Weights of a small transformer language model: tied embeddings, 250M tokens.
MLP neurons of a small language model. Each row is named by its layer, matrix (down: output weights) and neuron, and shows model dimensions 16-143. Each number is 128 + 24 x the weight over its row's rms, rounded and kept within 0 to 255. Numbers have three digits each.
A block is one neuron, or neurons of one layer that tend to fire together. After each block is what it responds to, as a language model described it from the Wikipedia text at the highest values.

L2.down300:118154152119135150147088134150093119155149147156131095140123091108113147133097112156176152140118126167130069144113135142118146152119090103133125113135109127158114149082169169172161168130122172114180150131133095103119131125102112116106104150160144129121107149108112119165130110123125094150122161147144100117106145158141108125129101142113093108120180095107150163134140135167103093154119
L2.down708:159129059112118116116112102103163086113128135102094117143138119164109124107148128125102115105160146138151150105117149094108133125098118150161090120120144115139148141121131154147139137116190156154122090118132138087126117144154113137147124140163132151090082125113076103105149130106124068133145114098143179146134174144117116136108165086133101112133092162131151155133094151115162154118133
Responds to: Preposition/infinitive "to". Mainly the word to after verbs and nouns, especially in due to, failed to, guided to, and sometimes mid-word pieces like il in Thailand.

L4.down102:181137104066124146135148131133138134128137128107166145138145133084113091122147138185118081117126147157109126094163126146097134156137125139115108112114160087124151113126132133114124144100114145104148109130138119095138091110126147125084134132148125143093126122119125147081102081136158111106115113185154102130095139131158149128128101174135118148139110145143087174108091125128124104172117
L4.down354:106151141157140120079123116158120128111101138078133115105183105126113120148107127108137099142151103079132113182113110146076147143146127149150147144138106145136104107107156102113136154116151155125157171161136124137153114153119153098162106087106149122143140128122108151115130105170164181120112134120194143136125119109149160165145163133139114124102122128115110150118093126143138154161117
L4.down537:112133107122128140112146165158112124127110135127135166144154173104115119151158146104123135154125120108086175125142147141153114119101132121146136125120087127119119060141151176122161126113097178138144127132088145143077117148094136092141123130133114123084119122155155118130150128151103176119126125127130142137112156089196096136120097149094113119127106108117112173133126174150143129157117
L4.down550:120109171123099126096166152100126134099126126133148091130123169112126133103113132166095092113122117151176113159080156130147154134112120154099134131131144117122071114159174132099126111129125117148140165102121143157149158191199133135110173135122124148166103091121111141157172115124113165128122097124152153122106074137157148172062148118136092131120146100130137141152069115155097129129150
L4.down644:165092119110155128114142126116180124131145123110139109143121132154134117185133105093120162152115128135125110116062118137116087150146140146105116096111130134120099118144156116143153135090152159113123129150120141156119131128124142081158124135081136059103163100103113126132122181067130080131129103152120133113090112121116124096139149149118116147155141146113117129185168147098134110149139
L4.down790:181111092162101113114123119127104145122167111117151116098099125090102110145127129117104147122148116124127122131137144129127170129139094129168126124144121135136128109134147102097130171091159137150138193122111114121136094125133134109162142141114130144114126120123117132129095112146185159150135168149148143156075143069163143091153059151160112104124109106108143125161092118115141135086141
L4.down848:131122098145117150099137138115123153140132112148163144127117138132111153124108117086121142128078120106153126108133124137138126146136143148106139161184165120172134105106116120145103101082095177161110163154127169155159112115133129152143124128124142132072139137126138148111098094122146122159093146089104150156112117092164114171135059133179127149116116148162152118105129131123136132153147
L4.down1050:160138151141139116130142144116141115161133142134111126138122157108137119124130104117144147143056119114136092144105174160127124088101107112129177119091135141113118134115143163108157108078127161135182102126103092112147169154161107084113132097108121096113114152122113186096146131122169115139185119147136118128138147163168104088099132132147096138191112097127108127132092129137098094114137
Responds to: Clause boundary starts. First tokens or word pieces of a new clause or sentence after a comma or period, e.g. alth|ough, whe|re, How|e|ver, which, the, he.

L4.down171:102070114119110092174169169064153147121148145147155088141123125131153099102137122115162104081133095169179128109171135125098171147125131110099110127158115128128114111129103128163125129096151151143120104142167173111145156077147144178105165131111134114117086108140118175134071125144146125139129118085149139097124130092123146166102122161116129140149116086147106121117130127122154088104142
L4.down253:122139137128133148124118108124143115099105082133141137141115102091137134133124130157150116135112123129092117120104145125123135119204128165119122068157129130141114129133089134132122121153133106090176120147100103097120143177135130144120119123171131128111163125145173150133120076083084115177078124120138112111067203137093126120135171139140112143127132126094138165103147098139137126135119
L4.down577:108116122140131102159086141147122141110154142161117148092134155124074185128120157106138122164153170159161141107117122119119114117124178125138139128130111156121128128161177112104139134123122147127139138122108163131143125133159113083153158122100113114140089127118133164125148114143114118102164096101117127136113142118118097150127147094145081092111054128093115077118110133136119096128157
L4.down609:122152138145086131118126125104106121150123153117094098153109160137146088103149129124105131082165110136102080125123128113150125150162125141073163091096157141108137118114166099145145121112063176111122078113140162141128101101136133171153158104114115123135128155143108152107095117144075130169154125080121086135143141127117126149083143147165141114123095136134157106123113109135113129123126
L4.down694:144101146123141107120140123156147077113119152128138110152183127121148138127097073127146137109093093118111117120121112131118114129087093143151086117073129096123104158143165155138132133158096123141109141162153140089122138112132127119170116152149159127139098110133094142144123122126103122098146148125159098122144122098127157096176110135120190101110131140163148148096144136090178133172143
L4.down807:140124115158118130136114124111168151113165176149098130141107133142163132102105105129130101112122128195168140169114143066119121137149142137148136134099089113127134090102100101114111124147139154095155144128113146124109111155122120136126138179118086148179163132127175097127136135100134098159129173127116166142143198099147123134126035125138104117101146121090121153109128126109120122124137
L4.down931:109087117184117163105114101128126090162082129144097141074161110115152088125129129115175129098116134103110108114153090143151128132098133109129116151096156142080128135127139124111088141162151133120137107129152149170160122132109114134136083134130134165138109150132119116107134117138087153120147138129066096156147091146132133134128102153099081136122125140092135139103131155152156156122091
L4.down1128:128125097127103122148141148137163142090126090109118164079149150110132065143098119106157106126127106161120151145126104171111119129116113123102116114122121140140188142109108184137145180131120124121106118112137138143132108146142085124123164133110105145085138129116140089094155148165120126153138110150163144091096117137094134118102108129134103160109094152067152077123149116143112121112128
Responds to: Word "to". The token " to" in any role: infinitive marker, preposition, number ranges, even inside words, e.g. "failed to", "2.5 to 6", "total"; rarely "ro" in "wrote".

L2.down467:123120124133124124111091099148200131123074192125133148099114175125143125139143138137159139135124121129138112171146139111128125133149142095125105107139124131129105153111129137146105134098146152168147109114139130141104125083179118065104157142105111125087147115113099119167121137118181115130159140164126131109112151145138143128139059137080101150153118147128124129183091138120151122105200
L2.down697:125161104101140137142139144148128138111138155124121095122123171143145091113106115128103170133121116111151153143119166145181121131113103113128137133137140062116130154116154154154138121118137135175129138132105118167125132124120117156152133123155098113155154115108098072118109119128114164126124101097101136135104085113114128130141151125130158156103128111142178136181151164192088139125102
Responds to: Clause-opening function words. Function words or word starts opening a new sentence or clause after a period, comma, or line break, like The, of(ten), A(fter).

L3.down515:139152142125149117089129125110138101087130131140153135093143139155149085113104097115146062108102137169146139108120129163169165125156119105099173146109130131115148099141129105082166125147140170107123104154116110155112087130126181142129112135125121101115115150132127133166124127115106093130149151072138106122175103103126131121132121127163159122117097125144138167141102153133122139090155
L3.down780:149181151114134148179105194099137106116141085141146143160134095100124120088080143151110191134130157138156135121101114118095090162145107105102127160139127101151126141098143117106127156126154113122080122093126118120106143111109072103104095139117140064125137087098164160138143121168140106121140158154146100144135119087095128151129135122151133105127129152112110111118092052108107129135157
L3.down1001:146116119133083109082131115121165100124122148148166146122181111114133115105132142148134104144124121094111093165152165148104125127095144106119126073138126120132136133103144136134120161134104159107100140112114132094111129189118156148156112147110112119151143130080099120177154153131096114127124098131077123146147128108115134119118092119162109138080072143147137168111131192116138132145117
L3.down1008:135147163094104088132116185139140097123130109165156120124106145177102134161113123135124156126130124147110122144101088143123124147138139136130133145178111114161137170127093106151100107112094131157143181153113086109131147149127122125183094157066112120131140114097117168125128132121136185112105098134142114162112162116145104139125105101111084102118130132163170110118131130103064115072100
Responds to: Clause-continuing "to" and commas. Mid-sentence " to" after a verb, noun or clause (sold shares to, determination to, able to), plus commas and semicolons closing a clause.

L3.down30:094130108156137136169104111124106072119169123151138121136106117162122147094133113130126157134075124136143146141125114127108173137130155115097123128110087123111096140151112130129083122158091092156119104114119129152140099110114119162099113113154109124118079170117143133136132127160156128133126127108088120149124110149106145141091172137103078123158155149157095107119135182105151124171111
L3.down155:141130092078167123114105120129115132138142163158121135101149178153157116123133124106097117105115158130134119156112112108125104150130118112120164190138104120102122132127082118101151142088105112136158184103106127142084112143152135116115187152146098165139165142113080132164143100150122106128100126117137113164144160111155111133126179117156162167143135142157130099134117092095112144109169
L3.down465:103124142116114104112136133118094128139135097147172111090097114150158075123125118180127121157138147131133117140174083146125106117095114145104182135116101110064118164133128174148111126107123143157113181081107111151098090140135112108128182198132132113142118134115125127134142109111120097154140146122121180173134123114109140119121141091143150123125149090118145147146124084107121173124165
L3.down599:159180099155120133121125123129087146144151165129128099106113093132088147119166084117142141144103122155136137063115159113127118133161155118089141129120141128139111128156112134162162141128110172130105176107143149144097149112104123151114146135139127132174114131114116113100137111137121125159155123129101115194096075111130134152119123142165147131134139127164119123118110137143131119131144
Responds to: Clause-introducing that/which. Fires on words opening a clause, mostly "that" after reporting verbs (said that, stated that) plus relative "which" and "it"; also sometimes word-final pieces like -ity, -ight, -ion.

L4.down262:129152116117162140161100125125106137104109162211155160130133137099121134113130192170120158151158118108136135146133138124120068076143167078087120124126169114110128115150137103097101153108122118151120109139108132126098174129111163085173143152102146115095116111096150131161108126118123157067143131155156141152099103140142173176132171141131136138140160093139122114140129135110116091138084
L4.down305:126149147100120103101130137116126096107126128146169170154133169119158144157154134141147128126123158141112135116134160138141101159145150097085152144159114130150138139098094125155140095103149082084173151167107138137100147129114145148111150127094132146135110088112159113087119138144131090094130120116140106100105096114139127150136124157156130148179152116155186137143169132135154131138138
L4.down413:086137136154127137098095080126134145146124106162111120142100144113127105155151143129078139129136115140083059128137137104146116129148129134120174119115140181129170126135148126105108121162128167145146138127154102115126143136131143163101132129150122133136099142119157133155092118127082117143111144137156144165165092108064131078132104095141124172191114147119101129108111175123136142141123
L4.down415:152125115170149135144137122155122154127097109108142135143109158172131143133147116100129137167138149145115116123120135145142132111132199157114129161150133171095168150096110115117110114146121149103109106135091093170118165162113085114096174108125121094147156156124091123105132133122102120149104146132146133094118097106168124124125106153095076162158105150110129138086142144137173125150117
L4.down489:172125180105131152105108160162086121173079083106114145086144131114135125099100142155105137179120113160132114106131098157132117154134123172113123115150126155117101133118121119104112103163127159120153175118143120138114179131097165135158143116148144134123125125124114147124131140125111140124113084127136085167111182178138106144114111122153127104124082093135174149152152162118110140158145
L4.down542:097126151116126122116118096200138174136168132138113132110162077116158136106151170108147141106131150133099117161120116090135110130149120161135103069138093096157108126126139121115109105124131164092137131172156134137160084113136149150125135108105160116090131116142153127155136086089128096123116139173139093134121109121122133129141150159128165124147161114180133145108129124130108127137141
L4.down714:132135084090144125111135113135147126152161116098137120145150163116121139101147150144111135113124114160145115128171147112086118118136159127136154142167137127137131124125082163157109136122148099112117124103094162086121083117153164112132135112177124161113107100122139122171102126151171118127101093136149129110108193153116155109127121085121119142149067140120124114163149123084108086124158
L4.down919:134143100111163136108138134099125117132146145144125135100135124133110161136131099126145163143125120115088114138133094138163134163152098147136144091136110120158061121138071171166172117096129111155150180157133111120114155120145091112129107124137139140115122143145139152098182114148153097116110105130081151137118144121183139115141162104083074164153117109164119146153120148140133103112138
Responds to: Second piece after m-. Word-piece fragments right after a short opening piece starting with m, b or c, strongest on the b of mem-b-ers, also Mozam-b-ique, b-r-ing, cerem-on-ial.

L2.down553:162104145140082088127158144168096155103107127084150115110139122141077091145135138139122167136128113110131148134169145148168134085107097106129131151150128148146151171064110117117114129111149149136099090136159134133144109117144143145127078094095172121073124133110121149122118107137141171161113157165110142129142170152161110124127144150138182090131147138117168104140118126137176136132126
L2.down749:109135106149119153164132130091136123155147162119145136135150140137116136109167100139136191105110143108129151104149175100080140150149162095103130152155115117139146124099133091137166124141143122130094135151097128114149098083154132090124155125168150127067148130109177173138117135103105141099147114181159135124147103151110134126123135167123119157123095086132151114105151134116088112182135
Responds to: Mid-word consonant pieces. Single-letter word-piece tokens inside words, mostly the second m of com-m- words (community, commonly, commander) and the n in k-n-own.

L2.down110:180150076112097134109151156139117132152101107159081131100118125161086144158167132134151153165156160163150167079087109123109111092170130135123107124151124121161133135121084109132086172124163147101133095143141136106144086121107160078103108139139139118114119104121123123114164109181129136135130128145128103115084170110143138194131120144124100122152098153201137137140186109145111110116131
L2.down737:158175111115151108140092156121090133149091138134120145115129142137148131136152152160137109124120172110148137103153160090132140158152119111087171147180147150139126145117122166132153087109131104130117126145085100152169114106110108131138173162125106132083095072105140119127112130087129113097135083167142113104078182132118129121148122164131111105166136130122151119140132161096173115101121
Responds to: Place and nationality word-pieces. Middle or final word-pieces that complete country, nationality and institution names, such as Austral-ian, Nether-land-s, Swed-ish, N-ational, Un-iv-ersity.

L3.down73:119138120138136096117136125158120158134125107095140073103143146118128179130118092104109156135099138140126146097109099147115077117065138153130108154109106083094130122142131131143129137136151106131151119107121167099158129181119171102143091130115160098125096119123154148108094166132105171146159113148156130133178161168128125142192142146141101138136159158126107179124114120161131134112116
L3.down116:155183137110148114123099143136127126120129095124151157164085137136139124109116133129168154175137124130122112106101114140102151106142134119114096112147150096081190120119122173170121142134160163131116086170111163122125125119063080157142107096071153100130139107132148160122138108118161128120115151128159122098135165133135110192105154156130131138136132085119120111127140108154108155128109
L3.down147:103135120138119154178126107094115126124116153146139105146120133137054159090128140120169133118154102123135106167175110120084085175119110169090131119121145139130137110156106125134094114093136156154126133150139135106140083139119128096122123138129121183122111116129130088150123132144124123184145131138164170113094152146090134104126075143154110137129117109148156130152108136145122123126072
L3.down663:102104131145131138155134167159081123138117104151116157189117118148118112119099154138155120077145140106147135091165100130127157181098110147096136092149104090122132142147115133110187118127135158130092134137158104161122116092131107153126083112095143143121143109148121104095106152151163126121139121075155137147114111133144103117100177117133135080111126091161127072160098152118155140179124
Responds to: Second piece after m/p. Second word-piece of words split after an initial m or p, strongest for the an in manager or management, also married, merger, movie, primary.

L4.down133:087101082123107123151121118134115170139141150131159171166129120102092120169110129080109102113160143133104134092117168156107159141172086081119163114163130160131138113118122135091156081094139134126182104137105127130158126120123127141136116136118132113098135136141160141138139098127120135158113128098115131129114141098124102116121106138140124136140115098143127159114115133137116109156154
L4.down325:158121105148095120122138124148107126111156120105131110134155138115105085118158136120146139144096144125182107130165101153096129156160119119122148119098126132118134114070142143111156157145108121108116141162131141154124131175114087114097162149171109173077121101104143124070081124137134155120116083108169120186129102097111111133116120124096139180155144164106130124086150117115129117151162
L4.down381:123110136150151136118114121146129140148121115132132136122145116156148141182107116180139118185139112116116127134130123145147163080139120109153124136114145133144119085177109122090156154111141150107112157139113061136122077150136088114152092139136149089112144075115125098133133161139102110136122180183159118139119143170102149092163122123100132122115157130109145146106109131153127154149085
L4.down508:103149156163146145104134134169147132148105135092146110139145131169104059133085133114157089143152138142085108152099173132164114127106188132112129078159126135137139158169106122151100144146121170117099132131150147120122161105124093104173119092126131132142142165126150137128088149132118136122145128106127136139108135154072154183124194101107124137135082131145135165099134128107111123113116
L4.down619:105117149116130103137117156097109184144125120097110120090090119111110134108129107099140090108116167119129117110170157098097172098133149152134136061107168165114151125125170082131093097147137146145118147126152096126138107142159133140162107115119142131117137100111133097122115162167146139144143127126121124141075121137089176107091144139141183109118117083095122171137162137137164123189128
L4.down702:152134160158130119117079095123097110097125140148092099152123133089134180148107113138109131119120124172093163118136152092135121124150155136130148107082143101156104160127109121159112196110173156078146125139098149109121139142134128132148163162163159132102193105102107112104071106128101140095164161128117141133156114097116104150110125116144157184129092116172114142137106112145114084137081
L4.down801:151142154119114086100111160089102121129142166109149112161160185153124144127120169132120145123138109102135149163138131155118168132082132162124143087103111129162107143138141069166105149106153133173097140128111122141106147087178124111144126168109175093162119087115113123156150118111184142137125138153119151096128083117112149145115124143112098154105108129151137152093118130132181144176144
L4.down1093:096133116126133160104147094119138133144140161151110132149113133133121131103125126117148131101181101206120125095084105110145156142136144116124148083115151123126093164129142126112133095126126170107128121092112078134131170125132133107126154101125140130153143113125108141134134119110104136133151135161122099084088143111121112118156173142146117145109151126108139119132108113155120112165150
Responds to: Word-final suffix pieces. Final subword pieces that complete a word split across tokens, especially nationality adjectives like Brit-ish, Fren-ch, Austral-ian, plus o-ther, ver-y, region-al.

L3.down18:126127099105116137153114112111144118158133153134160104132155114140144140143164149113135121112138140100140188141159110112101150127130137132151135110118119145126178094093100106131124066129161171116144108166117106105156106154115123182092095123118081126147180121123163133119112100080157099120139123112098135120129108129127155118094143174131116137161120180148109148076128135105109118118098
L3.down197:100148145131139121170150118146147137151140128147140124172099097104151137166129103156130124158126145166109144168168106145135151108132163129164137168109082103138131142111133139127131149155121108105116147113136105159125113111098188113074169102144092134091132146100190118148153102132155139159145150086092132135126116123138097140111100118129151137107126115138151102076172106140167101158138
L3.down574:144127148139106078198124122121116087099121138121129137121135131102116145103101134146119160114140146159108099116092085115133142149070117114118117132100208127095115111104129144126090148091154102120122123151120121158131127117145136128111083114150150108090117122105107156139098117106103134117115094112121070140156143139140147133127130157092102120134159134143124148171154112120150126114162
L3.down1058:134125173144126148095158187127107114144121110069169112146136083163175152170146095140104152168129150114101144109146144140114146156107113116102140131161144126161135136109150150132134125104122086103126135117143118150165130129120154141115155170118142113128147121178152126106104143143114095143149113126145159144090115105120136101135165128126129162135138125129141146134141126092082095171172
Responds to: Completing split common words. Word-piece endings that complete a common word split mid-token, such as thre-e, somew-here, sever-al, ever-y.